MLP neurons of a small language model. Each row is named by its layer, matrix (up: input weights) and neuron, and shows model dimensions 48-175. Each number is 500 + 50 x the weight over its row's rms, rounded and kept within 0 to 999. Numbers have three digits each.
Before each neuron's rows, "fires after" lists the tokens most often just before its 100 highest values on Wikipedia text that the model never trained on. A number after a token or word is its count.

fires after: " H" 25, " G" 24, " Y" 8, " g" 8, " T" 6, "G" 5
L7.up16:514459549499440533508470465415417441516458507425582502481508491562571513519474543564550530579596473488464515478495479463516465484525476514349436577511484561512600517561454477481521429507544463571473484565524427496478415544496537567458503419496627533497595553590405497474468519508569516493469450491646452489469494561451523448579523516492497481514543590551470373542446503535475473500450

fires after: " b" 22, " B" 9, " C" 9, " born" 7, "ode" 5, " R" 5
L8.up392:508466515436488491446519449472524437534447524410476533549534444557505521423589517487547480537441463405450497535505513434466570474610609527526488473573564509564393483464508520537450487543526478521459486507516521508356349516446580517478471495512433534534572445445477531567524496462559493487497513458559515523505457499527550512457497507432592519527593459521521467498480589532459369483508

fires after: " S" 15, " F" 13, "y" 13, " Th" 12, " s" 9
L5.up272:391491504544586610531467518466632473571493555423466494434501492528477489561531520489539561457476577483523518521558517441450539503541426425467508464521470459504451540471459541471491469503511531482508508489562545431486434570533572531455440397437517529549593491519507480453474516586550494403470537478521495556484410512483474550579478433395483545555478491489529526458481394481461522377436

fires after: "y" 23, " U" 10, " Sh" 9, "S" 9, "om" 6, " T" 5
L7.up433:494452513570506545546469488537512479554571442511382493466558491553538533452530472551430495414477462512590477524545535432424502446467613548524542529541566463488539487547483454482542396459555457410498592532530597499517504524516485479580454446524471475475523475536579496453431509521490458488443365445540503487447438490546425466461496488438521418444545496500595597529535419496526614461461

fires after: "c" 20, " dep" 10, "f" 7, "ep" 6, "w" 4, " w" 4
L8.up458:451497452480578432549489485586569547469466541489416427450535432480438442450465444498411535474570485527523495447501501438440635500576500509570554501587501480494455477490510469502413456627578493529547393561467495617466524598507582514598489487530487493483483487495570487534442467465469504470451527489527536561457551572449418643522437557454467493389540447543456510468491571506490509481506

fires after: " Y" 17, "y" 10, "om" 6, " Th" 6, " I" 6, " G" 6
L7.up546:459481494479435449499544433603448454518494492477458479346480466492532556471455419567451474477593530534492526524471409489593434521516482614572500459374546524484485448526429446474541510532419502422549486583554563590550521464498491462543532494532516540523564518549479399557453524403452453541551526445568505505503455415499436540446454570408618448480517529388524521485494402542464610468470

fires after: " in" 32, "t" 11, " of" 7, "In" 4, "ing" 4, " In" 4
L8.up171:430468502542554413414515489459445472443401500513509484526574521544472552489494467456531622464531467515485489477521513545521575514571524538432518506541501508513499533498391488556486499446525530531504526471428523481448648435504524460488585539488579489493453407452567505490455500571524500484463445492580525525502468483466391469494408479485547393526504522492464514499483478453524506444594

fires after: " b" 26, " F" 9, " B" 6, " l" 6, "B" 5
L8.up178:521450475507565521485520517413473467408478513464502494412517484586542488525371576470451529493522525474488579479473578509490504489499464484515423477545499520563389482473493576477570560526511475443544429460463402485371482513493561538476526542468454522486567453495350517427438436535539604488559457438523532646467558496429518512534479582504531501569486415481552483493556583532528517456517

fires after: " m" 30, "l" 9, "ol" 9, " high" 5, "cl" 5, "ount" 4
L5.up225:463606536569487545420465560483559557429496496475544531549511430569467472504539516529563472517513536551560503456528407478372492507490536491496516560475451490439419416469490464530526537559502440533562581433465466520537455522535510519497447648576400587455516537541422379461472504485473526505526489546489366510421577557458503484459489480548436472407474507479506495507440573487514483515529

fires after: " the" 39, " of" 10, " in" 6, " H" 5, "f" 4
L6.up363:440502614568603507396467454508476522500495519552446569527451526561467468511518533507533494500611596507460500547392565508589519489550527514430465446488480573587418512454509479511545489517482497375545416498569496519457575458410496515512475548524602489494517447501521487465502508449533561447627473528500538558501562511506496515513439448529477456502450441481478455477537486449487580528480

fires after: " W" 18, " Y" 10, " J" 9, " N" 6, "re" 5, " n" 4
L5.up439:460508478496476531551472520519497508545522442448433597515501504519570511512480541513471399461512459583402474488495471482495497501511411484496542547521406484506461422558458602511438471438504460496507450587502523481530616514588467486424504457563505566445553458610549445492440532512525480488507530524446525489562481527506496438473446468439577455453532469415566505513575431485503498470422

fires after: " f" 27, " for" 10, " l" 6, "f" 6, " F" 5, " ent" 4
L10.up469:557546494429552562557478501504501393447545603498532485501449507529526562508472573463450524504533503489483583549424606449430503485444521454437459420467441444544560432535461443383511519542581557527457451549533481422490428615433561464495473586462439491418515557479510449498438442505515486531505473495538405544547616456476561499516575527465467500591444564476482497560509439488526584469573

fires after: " w" 15, " W" 8, " p" 8, " Sw" 7, " a" 6, " ch" 6
L5.up197:461527493518519547479530456552482474519492471482522548413466483538516503542401475638470522429488515391442491594419543603471504590528400451569516493455476414552550518552504501442433493539528449506410497494450557542522518547580486490587521539358423449550490413584504410444505518493518530456523500526533505493420467520546467424489500492474540609464490544649511471554535541519567558431398

fires after: "ie" 15, " re" 12, " app" 12, "eb" 8, " w" 6, " ch" 5
L7.up514:579495458609467606495532533525561550508535466492441532516500422526460444487555536528586471459562511430503510470450520480426565449510480436395453585462465522561389542515485480502488488502577486538474458463515375479565473567542493584604528509513427431466466586585422442496473482500583533494450510530544570542462541496599460495597440555507565569468640449632460467547622556502493491501530

fires after: " S" 33, " s" 24, " M" 6, "S" 5, " F" 4
L4.up172:507466543543493498486518567538508449562519516503467458413471469555475468569427541519540498461499497557423565506513522402419592463496427530460594444524448516485452530427604467555509466438579389492479537405563498441494481441475564495535467509424630405521523555521532525556507583519487521508531557566448520526572411458379472519426530474424413532510510514479556474488506445528537481535491

fires after: " M" 14, " m" 11, " Sw" 10, "M" 7, " g" 6, " G" 6
L5.up432:432463510495526511552439501387494410527523441518468459539443495545529507476432493537553517520575601459563568570433506489474442551459569485441506506585484621586476507553528476441517509476477491494508511545486570499522519544506447449526525461375481431439498455518495524419468520523534456403456478527558515529456494514463483507496493440412488547569457602558573460516454438485514563518466

fires after: " b" 18, " N" 17, " n" 9, "-" 8, " ind" 8, " c" 4
L8.up530:488553544476464546475460560557503538494588570443477615587447470463561504498432507440535507443542497484409497551495398477480479466449543399505474469494546499528576553544553549599506402513460433534551539517535488452551479539421511556532495533443462451528478504470519498484465524581528478514554483574471540518617560525656520411483447476389511460467527527427525505416546471620523478513477